Weights of a small transformer language model: 18.7M parameters.
MLP neurons of a small language model. Each row is named by its layer, matrix (gate and up: input weights) and neuron, and shows model dimensions 128-255. Each number is 128 + 24 x the weight over its row's rms, rounded and kept within 0 to 255. Numbers have three digits each. A neuron's up and down rows have the sign that makes its largest values positive.
A block is one neuron, or neurons of one layer that tend to fire together. After each block is what it responds to, as a language model described it from the Wikipedia text at the highest values.

L8.gate578:131137149125148129144122113126112121144141126105139096137105144104131121152111171132150156147093093124137125105122137136129146135150116133156125144128123089103095161067123106127111135127089122149066107124104110129171106134134141076152119108117097133127100144104099107110111130167122109117120094140119101092178106113159126131082162154117171135117106082101115118126180139102135112135155
L8.up578:133132142129163137140114121038106111146097096141093148111122153102152128143155142141146132117143139135182169161103167125111143128102143112124134146178103101130110101199122133131140150168109163125159074124118128125118074148108124135121143131168098131121124139140157124110120138106141127161131106103143141110092113130128111144113132141131153156158155137137103102164154113155124152128162
Digits after the decimal point in geographic coordinates and statistics (26.1|8|8°N), plus " of" or word pieces continuing multiword names (House of, Van D|yke).

L8.gate564:201126153128090083135111144103123135123123115154147110070115136163134157118120109116156117137144151092136155143130128125117102099156118127123157163145122136087133135123118122149127108114111136128140118133114125119126127081126152165136123112088062127111113131108137122073141122153129122132123066141136134094130137113110154122131130118140149141122112094165142107100160100100115135164104
L8.up564:146166126122142145137116125086129170116095108154118136183153085126125095152089118099153150157154142135112105174125105100122114142168123105131138135123091162118089113179111142129157076112118117172130124153114148143097109103142127132132131102093115103115139144112142101104126126134136124082127096150134158085142162124112079161108148102125105131120148109113161113161116120142136153117105
Two groups: word-internal pieces in long or foreign words (ten|sions, hypo|the|sized, Pho|to|shop, ca|s|sette), and short words like a, he, in, two right after a noun phrase.

L14.gate60:126156156123122159133162151119146124119136118108076088123085119151156136156123107162106122103131142090160119139117088124130111150075101169100148096115144126097158125101117188099102091108147138104154120157136090098119115125162125145197148139110153144174137116147116151131147139160182127114116098111145124152080163121120120143144131127112142154146104126098146148100107139133125099126131
L14.up60:164151151123099127117096107119092122139101067129148130113099130107112126142121145137137177126130161135137076144120130155147147118164121100128110163135152097149137130128109133129127101159134135157158124116107123126120102130132105131122134153148129130143111154117103085114155136169088118097104138135102113095116104147097112086124130141135116168131107134140111110137117155178132142109120
L14.gate96:121118124124103115128148069131143162089098116088104100135141143109139154197128097149139128142137128165137120144109116131165096093120088146156140161099190119129085156148106144137145122059143159101102152089169132128108130126134135155149125158118133135100151117126121132159139127119094144113160132078099123099176147161134117113141090112141092142117072130105081121144124121139132129097095
L14.up96:126119110126108120141137131142113116116140128138066106096146137101100130112096155183102113128112132122133145178154106136181130135120126123102096107135140143161129145128146131114149148156117084112123139142101162118088104125107098110098142151137152107129143085143091122182136084169135138117128144142139152134125110083141115101124139113159122122165117163082130119132148093144114076082155
L14.gate141:164160121144123131155168122128146131113168107076116136127161122181134110137132158114120096141118136125095163121144097153129154097092124146135171148154097127178094140113132161082122099123129139110106150151138141096127148162126144118114127116146136132085180124113111160095128119178080098115087124153093134094154129080121114133136157139114111128152114122095124102149142121151115139118121
L14.up141:123149124108136112115094129117109132116138137179110090099080168164163156104151066107141151139196120175161121145114145100131145142130115155112130135171119142113121101144165134139144114164093157111123165123099124129138142108106109118132103153110091117140092159167104110143117133143186157132117119127157126119183095125145080117080116139130109130120171112112162134162139134097130145143139
L14.gate181:151129152134143156127116092122152174111108128077103119112171112143156113158151154140149138129143131106102129125136140145094108113113113123131134177178155154124109148130139120161130105085125123102105159149146112115102111114124132131166136137148150122112120132119095077098188143168062154140142133135145142138136147092135137132108160127113113147145094128128124131137152114108103110113143
L14.up181:132094072128124178152146081105139131107089139143102103169106158105191076138132087131157121139106171112114134113141132124109112093144150162095134164103120107129143121142110128112120123094094134146130113106090118086090120156145127100156114107134157174143135119097135123157129119105113064132167136143133118153116115126123133099128159125116115118106115105140174123135171148136066109136115
L14.gate211:144099155124136144127107153109112183097143124167101133162154079114140118109101125134144133153143146133100103165122138161112092118147112125110125093113141146102145104110134120156141071145129171096123120153126110137145151154159142156136185100127112120171131125117121141094154102123101139118119128148143096081118162105117147144122058120133078144180140142078178074154144111143140109111172
L14.up211:146144140121123144110145143141137155121098110145150102125131102121112107122134129144113129168141164160143115131117124131084100154112113143118174106125123140122157104121110144146143138120106090121138136137104117145120167114135142172107120091102098149149114150146144107099093106150122155132147109180098116153170082096124171123122122171120124129143128119130154145140162188144098164143186
L14.gate240:125156159130127115111116111117126118151142079134104145086115096139116115133151164165110126068154132091139150140118129192114155130129094110093148134149129112175166134136129149114144104101152124101166139159099095155113151133163138138165105104129105122189125134138072100143110101131101088111097092142146106150131097144114120157149113119122112179116109131087121114120161123102150096131141
L14.up240:140160151120085104124163150105118153165113109153107109102138168145148091118143124167116132141146174124146082133125157121114156125180139141116135159152129114169124115105105157124114165113077120148123113078101097163147152118127117124131093134173154109160113151133131095135081074155115120115138121119098183114125062130164126146098115127142169120157107138114124144076195113142158106141141
L14.gate252:128132140149149127108131134149134115147157145159128170119126116149124119160166168115158170132134105078111160096102127131067127161176078126121161129169130128151119140142137170115122128126164116124085157140109075096159142098112133130147102119145114128186146167150136133080135157169099094157105105122127133119149115134140172102128100110140147117102066145120132112134202099116130149133093
L14.up252:126125128125120128096119138088155103127097124090161140135112206130107123133110129125075141105146116086135102103087167096135138135137094127148123131161105138142155104112168181137169167126115134174119162112106084086149156151138129138140142070148120100142136140170162157132152127115124057074097106100146103096151121152125149118091123141156158103129128146145132163121140088106130138129137
L14.gate311:093155127122164151087106152103140139153126113108080129117124115111112142138101168142173138150126145108140149123146140153092103114121095099111132107110126137131102109141103093115146085153137111147129124143112111143142141180150144152121204109113141182164136134131137072146125147155139168114149114108065133118142096125120110146169059164118105117124118198109101109127154123151100125099113
L14.up311:112182127109163147131104117137094161105102128144078165112117143149113129121117123089134114159126169097118138118140103115076092095127104139121126140107124110082134093131110091141110124166133155142128152159114097163141115136118140130106126108170142170128155170105120164132125136161128119120154153169111119108117105067102142141157090145108126109124151128120169094144138112171090132107123
L14.gate331:151150162115151139112127091112124104122105128132110156115141134136100136156147134112102164128133171114153160121140150166116105176140092152142144140090111118131130155115102170148143146160095116128126179123121139136134149132127131088073138128123196179118097145160106063122111108117125113158158096139106121080104154106159092134169105138100136122101152139122115142133121154116142110080145
L14.up331:110111157119118147126120116090103186127167131145124130114142131105127097131120149126116101164091114144124111146084131128058123146128102146119072185171135138113104131092144131155112098096122145103167121127124099138080093146132134123144163094129125177168136157166140091116125129133092124107156150169133147148121107142086112134157108121151106123129118158151145098147157067153130146086162
L14.gate390:137119168157092096085126147088136120172145115081147121112142104120115142182110156136107104148153111148134127108144151156102138124144095110092140106152130113126139119097106157143132076114157141112130186182066118134073194118123151103128155139112105152148134103112137120116125129146152114101084118151113113078118137127120049138147142139104108126135122107097128108153129144151139128116127
L14.up390:139096145115129133163135084094073152119135147082142084123135086163150129147138162151109081109163113125137114149134118098125158103141135107114078120158129161105128126121084139111130116117158137122102155121125126138116130098127141127119118134146129141083163103129121132085097129138090093116125121102128089120126127118136135121121116126124137128147098084107160100103161168139137138100116
L14.gate399:084173149160152134115076120127162149101154090108108177093149116134131143180135167118097128073109137115117117170119131134122130168132136097158141117127131091162119164103151167106107139152133139167174130150151134141134116139169107103179131126111124098180122161139088136111158117141099129167111125111086127114139116145109107084128132162109091157114158128146100141152141131099147144130166
L14.up399:099129117130109094120100126106126159134093150140079132155113170148153125126163183103078133140123170161119120101155118077114118159115150153131109148104141129088119118139154151106139169119145137138125092113138136122106116106125105104132099135138151145148154154145124141106133101076127106120159094092124115174121083102130166115110162163136137105101171124170159174132139144109142115146131
L14.gate406:098158145135125166083064108131139149143101126081130106146148136163103145187144121137110118172142140077139119154132138128076123137167128171100147165163129117095152139184116140147108143092097121122088121104160094120116121152120118070135154142126175147116128123134128131135198095114116160113137082125125109124103154128101103088109102110126102099113118124104150124143125163155149082128117
L14.up406:137140179157116140102113141078118112119135111110143144152111125126133100123102149119127098140122133124098078126120111095164125165116124118128070175118093086143121149189122137109138161153085154119107134125134133114129139143125078113118140126111101193101119142119125096110098116153130130125140140131128115143137087144122144132082108192113155137107173083139174137125124098114073160108123
L14.gate506:129141155114161121113175160125145144127139101063101096116157130151169123145123119143111097137160143126096150113130131121152092157152124159145138173115168135125070123106127162067103130124122115123108101097127122169119135100151154133082127159129125152143113130114107124122158131170124131123131093148102063074114142125158145111169144138156127091088124087125111135089123163149123135146125
L14.up506:140126184155104118112110180088102112182160128076100111139123093148093148139119119133102131123118145167146131160114104148125166173147147146097154155065146146147129105133109101145119104142149121136157130106131138115111137119117113119124122146147106131157160114123092131096130123148177164099119154123135178158142123088151162097159128164113168135134139120104107168131121132135132155123124
L14.gate514:176138155109139119143119115138120132159131091116093100111140096130131125119106101126136112185150129106145118139144140138121109102108097102110107138140105115118132094090167095156151139117127096121141121162133109085155089119145154104187169123149164131123127083146130065123137112128084131132138105129109120122095149134143149144148097151110125125167133172150161127166153136107116105155158
L14.up514:094146111106131163092067120119114158134113166159149108191106155095116138136130129152092073153091162107121116124124117152102176136124129180085169094117101102136109108116127167126175121156115132146123079176122143104098113156163145094167092147118129124139154115107109111124094106139104158139183132097109113089131125108142133119152104149139132148161111089153139124172137116138080114117141
L14.gate579:145121158121110164134117126083127123134161099129175146116111124135124158118117165104169158104166140137160105110151134158114108128133114126127134138133149099138110110152113132123126085140141144148128145150137128099138156117111128068104128152161145161159146133054129146119127159118067139125091124111124158121123166110110131130154135186168080113094106172095127132138132115117123128155143
L14.up579:162133130141113108140103115068163109127156126128123180123139147166132112124151160145139104155124127113128087129155117132124127135168142094131131184121160125159108122150111137143181126102127135112128152108129182114117134136117151168122103177090129088154164117145111114134158108123148139161090127147141141114147134099101118120102127139121131154102137147121109136089128138162117118119104
L14.gate674:104118148136139109078120132103147161142125124145101105134118096114113137148166115147156113098127146102161145128168156104122127195138109130132132131103145111130098152113117128134119123115111106119119119129136069113128144140134159120164134071123142097105136126148095143129136160131099118113117093153134145147147132134089115146125077137148135155115125108086132181149168130103117083131185
L14.up674:157102133128150064148112060110096175134137131184107135123149160113129096121147121165135128163123135134141161106126153126099108140147114127153142136141113133148126158150140100130133149143121091131153121105137127157138108128131137142078083140129189144115141127110105078119159117192132127113159094152157136117133136099144095124121130095125112119080120122120145124156104128114123119110113
Fires on "a", mostly the indefinite article after with/has/as in building or place descriptions ("with a bell tower", "has a population"), also word-initial "a" pieces (a|postolate, a|head).

L12.gate115:162119131088115127136121138114137137152111108119141137158148130162174131098130130159155178169076151115143135162149091151104148146132115110127128177110120140135136127112104124134105159129143180110091132134088110121175098139132169133139124115097119137162131134138160108114139143141084151117160105149088103152121148117105073139157120127138090126112115090125119152131134109154072133131084
L12.up115:117120115105124132106138123105150127083171119157127111077109150119147140122137125103098112113122141135111111087116110109119109134118144125083136146156106132141157137164139119115129130117106117118143143121074132133103119168140134121122133097160105129117122136137162086112137156123149112152074124095089128117121114105100108143098138109124114125129129128125108156157137160151104124134176
L12.gate136:118099157084178126147068148138126107130104076137097104162162122141130126119107126138089137148136127115120146118106109128180083136146095093106129085115145098090167121110100160136087126164160124125117122108103140133117054159131126133153156135110166173113168162128131067107123117119087118140129065149152128118121131176160172164140137087134155139082137137119123125171140134108165144142128
L12.up136:134166094104146131153150138138099135106121093154158133119109111119091119057156132150135123202087151130110174124119154130157103154143125076090142112117149122085163161097134109139145082142168185173126105129133152130129080117175138142117100131147155148100134153147136137134134096127131135186097168162130123111120118134122115162154131114157130152116140111133100157131150125198116126137173
L12.gate577:083132166158155116115134126129121143121122155144119138136119091143140127146123115099162151098138113150110159105135094135148108108139099088108156118136158116139097133124082124148123116118150080138121129166095105095130076150135107124137147122130138112144112149150130144167140089182105135101161128092092135091126082120120115130151106074120156172136159138138129113138158173084120132123163
L12.up577:136137149115143124125115106122108158167129099073083105131148160101114122157125114104091121092126095079165125093116157104125114122127134117107123098149140100141127105164100148141143117096122169083098102093150124119130114139139096123131143154116086112154104131126133139118166155128097097154117102082160128131134153123134117138060140111160116136070139148099081142200109118129100120114131
L12.gate640:150139136131169097140118162117103175147132115146152136130123107126114130101098110156071141087117152155147138117073122192166179159161128104121144140137124119163117087117109138123137148114161167098116136111131099128179111121092145118118128112136105145153157121155089117122174137135147106113080141136126119105112120140140127115110088125161119097150090134132145088110137119085109142100110
L12.up640:116124136107122121137131141106086144079094090140154116114123149165067125127144105197135128149134210158142140163129108110148137150143160095156101138171078173155132133133103158131148127145120143080114128080098145176115120126111164149133154100145117133116141155094136133182091129158093131122093112140145126170127142137133125147126073158113166102124154107134140076151138109082130156152134
Single digits inside map coordinates, such as the first digit of seconds after ′ (94°37′05″) or mid-decimal degrees, and weakly mid-number digits and word pieces elsewhere.

L14.gate111:119109127143149157125143093124114148152126117146121131115082132128102089107142121153133124105115116094143143182161126170142109160141110140143094161114124123088155183101107088166128118104159187138115145176085083130123117121132097119171111123116091142104086135109074059150132108142111088128131095086118088101156106108106110119091125154067154119135097171101146089138134149150142146142095
L14.up111:141147128112110160126142087107134132112162089101161107157068149130149156079107108184095084106176159107130121131144103113104127108104150153120120187119129109089178093125134096118130105133149149110085102106088098154174106123135131135131106160122105151120127099111153106072107144093105093147110151134147136088142108078121129166134103129077160093085128144152136161125120128120136157157136
L14.gate136:094180093122171126117119108117119124155080103108179119147094114121108145134128110141153166121122114092135116120130097129112149124149094163149119119107133120166154136105097132153153142134120131150094102128142122070181158121155125162118114122161096125113111125159132072116115144137120153155112143197110143165145167136108128080175149142127097101126106136128122095130151105117116123124093
L14.up136:100090114156157119105155108154125131114117141122125153083134144145138161113146106089124117143115123109119133092157148146104126108123133164143132094090115154147125115102130106105140112123095098120138086135136147098147080097135118133101097151127118136103133151124128151134140103174113098158128153140129089135137123089110165135141136157095154103170103119129093093139132115139156156154102
L14.gate182:168146141134151114106155119130125135191106088118157169080142112135123110157112109134140101119108097053139119109104111106109117142143057102126106160151130172106154127108138138123112158112136098078111136126133134132146126128115144154151112129102135118096089147120109108123150125138133133140115104112134094115165133136145155132110109164122148179140148100105114099163148111121096113112165
L14.up182:108093170110129110108130108104108099091126083098103115116134098105129104137085140139132123120131113110120102123152111105167132105141121111138159111155108129100119140147082174070152136169176120193133126131127137081108098131144090070130132139106163124097132143123113138155153108156117154128165110116135139118087136129146147131110100115163133129143112104128135128140126151129108136121087
L14.gate221:220113116112145160108147134117073134106138080097123180113155097128108111132102139124124088108125099154093137153146103148112138131106111105113099107116143090109116121165138115152099107128143113112134135109078109133120126099127158172111139171109125168104139090139153107118161108164135094166127145121100159094126161112126122164137109121094153112157137144143091072149142114124118115140134
L14.up221:126134143155135109134133104109152125136156117081125131153165126171173147132103097132076112122088156148137180115131121140116160137134102158137141134115167159159131142139148098128126168171144155107092135136109134103099127105160125144148108122093118112111124162187132107107142101140123157119154142179112139130112142099117151123133137196157145126110157111127118130154093105157114109155134
L14.gate244:128118119118122157152116126148170120124130092107097147150159110122119083116123120101101135135165104117126173100102121149136092152139106084133118114127113132099101123094122141128101123143120123123106135121135141128096163136143162141110136108096114117090139124156131128100142089117136109132128128147133102115087167125135111157126128118142135122105111094152126128181128090154100086123136
L14.up244:125128119132142130104124147140085121140103123141111089140161154127111154130119079058142121137155163140132174132090140120108186153142134118097083140102141118125127098098113100162200106110119144172148107108173165168128118131151124121130119115133146124145110134134122116149158106131119121124084134125098122166167132157087141111117132132141157127123130116132177107151094131140102099154120
L14.gate268:108159123121160095098129121087172113140147112136100181102129109125140164147090144120126128157101075133104127091140122136107143152107119137099132184148106123128123184102109120128138105152154133089113077196148168147132103172128094142129151132126148106148142158147146114135148111139141121133092150089104148101116141121144137118162158136146128128129130161125118148145136143110146131131122
L14.up268:122158131155100068123114069129140126098138151125132111114164101126167088113091109131065161169109117121091088128145142123114142118128135174109107130148126101154111109113111148138123108100178101110125127092142150101122129132129155124163115120074122098128154138125130113158123132087117088202115102164113163173157187110102123150121125134111168122164104139157110144142160116150147095157090
L14.gate293:146135174142163141146140163114106100146116117122128155101142123128089127119161170065136145111128140117127168109128157108178087151118120074103132144117082124147151117123150171163128136146122139151092164066140119116125124152104137128144145115096093144116149124128102096120151164157108066109106119124124105103104095168117174161119129161119126164101107101118114182158139124089126152079171
L14.up293:142150136158117145129166134149096094109123162109138141129073139125126151101133123059152106112112114136072144102142151128142126138117136093122088116088148122120113114134096147117094142125131127164120140092176099153136103098087096115112107126167157154101097147109093104172161113120088149125143162071093114095102163143140125119113133159135125135121162160122094127151158133142152134119165
L14.gate401:126133150106163137107125113097134130113107153160103137124133139121125145130129113145142171132133115115134105125097095151116110114135092161119082144131162116150153115159137171143161170143135152140113124163116104150131151114099181125134167103097128121136131157105139119120154098140128163099135149174117113105113147088135128139132072179113153164112130100144147129126083083147142158122114
L14.up401:126123127121173148124047107127127130107131111117133115118156130143134123121144158126132141156151144107123137175151100109133140112149115169117112146159120170114151123107173141165163101104134103084135142109125145139141127127084157143097124094149127109132141108108101164132110137145157101133179123104157146095108119112118136124183114146106162103148127093104134149094132111119104154121133
L14.gate415:131158133102171144130162149114127118136142102129088124106134095183146118137108139163095175138094108121109120131096141142122097123138119095108129135143137082145138106176142120133116111103160119089114133141120147160149129119110133160102144145148114136162140135133129120114162118161110142122078125087101107067140128154155075141154149133163125128167100161139093104102155062084123111144156
L14.up415:129137132120139117131113081147129090101117083077185104140116115145076107124102125151133174123124132119140131137092109144094124116160118088093150172145099151129117153110128146128123083116155115138117117135132119144131106132149138122172147101137111143105129068154095126089120153166137122160099120119111093115125126104095125190105104155135110111158091130124106126179112150126102129122098
L14.gate438:122140151135158172117148137126135101105153110120108116087114120172122152139114128085128193089117118144107133087119114124099100106147098153165118107145094131113133154191111116134135150112188143128092136122093122126184127124098130159086136118096133153112113146144120155122161094123140104130153116148127117150112135123179150102115148107090140165146140149107128122120128144124134129149121
L14.up438:132140139121139127118131135120140126140113111200113133139092181122135146122163142125149158089128121092121135147192090116104123111146117142091073115122101178139166117154124105116149161139142119093144103171136135114137134105111105165112129114131132150137109184170122152152166096165115141117142120160128100115064113119120140116129117157094127152140144083136125119156159174110085131144154
L14.gate542:148147151082142162175125134106114142143138123100132163153141122161094073107143130148145156178112107140155168155101144151102128150119081119100133126151129073114151082130125136138107108150135160097134117103133107098142151136139154112124118136118132137131103150128107125151136109138144082129096099144143097095109143113122150140075083127195104101126181139151108158102127112122167163113147
L14.up542:090134146148126137166103196128133119081092118115120107165115119136073137158112146177121129166132149130130092122114117123134126143124110127082168096147145122134110123102125132141151161114099139122129101112104089102113113151107142124191110119097110126128130120142123087106163167127130168101105151105080123137130110169105113142122115173135147126176122124122146116103137157109114129126081
L14.gate585:174113149125135137133099102074133088138113110126136127076110114119095105157130127141122128158130098115148130144112105152086076092121103081120153154072162140134107141150149126155141165161121159125112129125080198151106104172146113158128118101114114130142113132158108198127147152137110119081126124152099137094140140130108177162111112134166071159137098133135115133161148131119137179135178
L14.up585:108130094086104109165156142112144166129130138105123108114125157089092132115151151081089154134156107134146156123109125147088083132152114131122105177145130144100110131157149094139125158141145149126132132176129160127131120180135087145192154155140084106129152162127171138132134157140113140123122157137142162150106144144130126123076104149114123135143135133133148111152123130133098117153151
L14.gate635:190107109134139152117123085081102110126172109141091118139209146146135109155120079128108166107157152118115141134138131139117085128135115100126114157114124138080124150114127187114112125124103102117048143138129065161142160114135106138115160133122152121108117149129119113095158098131123096135119125129168102140150105103128144160119154162098115122155123149122153084145166102106135148088130
L14.up635:154146131125138172141095122110152118081139125138120155187144136100146134110121124111120158116127117127075146114138125130117129104131130125132167104101108142141098099096070113136131154070179106148144125081138154134158121133134160130139131117152167143138106114142140112118114102114096145110127111075124124140156143106165088158161093117151164076146117113121145074160147127158088141130135
L14.gate670:124147150112132099148100119090141139103147110126155126143139149148109138113131126090117120142114094128140075176113116127170139123110111117149168151161121096155131149113131165101119140134151125139095149094169132108125133100112111085118175134144146120125107138121131125148146082105157131088136101149107098103164138135132120145129185150171131104140117148138121086166152110130085118081171
L14.up670:060118140114123118121154136115165060119152116098147137135133146132173114093121123146089166101130140117065122126153100095132162071133127154089102109105087126137132150135158134098144127138112157135088137078156153102113098129158155110159144156110109118135141094119149106126142117140126129095130176161122157149130142129135167140142109090111146143161160160128129151127167139069149100103155
L14.gate695:137168123121148111114130167119110137110151081095147176137086090135151134117155075154112095136146138101107124137136127129089091136157118110136115216133134094140100146118127118147095131152127120101119123140167196149094117156142100105111136136091113148104117082143112116131129122132138154148100132124140161176131178100118120140146134137140101138109155143102129105165136122131108110170141
L14.up695:154137119134087132155145102117086077115101146106111129101121138123127145114114143124114117140160121139187119119116077130133121122118124140138076130142140126134079165119155141131116150137130136116141148138165117139142139148106144100194137121080175162070130117171143126072137136131117105102108163149152137123147162115131185098113089136160158073131121151090122144091158103113121122148103
L14.gate696:114150168119134092112126136127124124151162131119146112144148138095126136119123122098131106108107116132141152098108122149111098196087085114116101167122157110132113116154102132167149114160119122151137110086169079116165130142094175121164102149129132160149090126115154056134158123152090130108123103108130138139155123120146172167136142138080168120128121149124143158148136132095133098074116
L14.up696:055142120159112101127182108136115128117095116100125104116118107146154111117104112090110147145176127091155128120126145097075086140137118150108122150094150120110127124107106114139137158089153120112119145105145137101099135124096118072177162181104129145164160084129138079098115147104131143136081120114099082106140129112174161113113124107149138146124157132097140128162154169127121165143153
Single digits inside long numbers such as decimal coordinates, vote counts and race times (47.9'7'65, 2,1'1'0, 3:39.'8'0), plus occasional word-internal pieces like Su'pp'lies.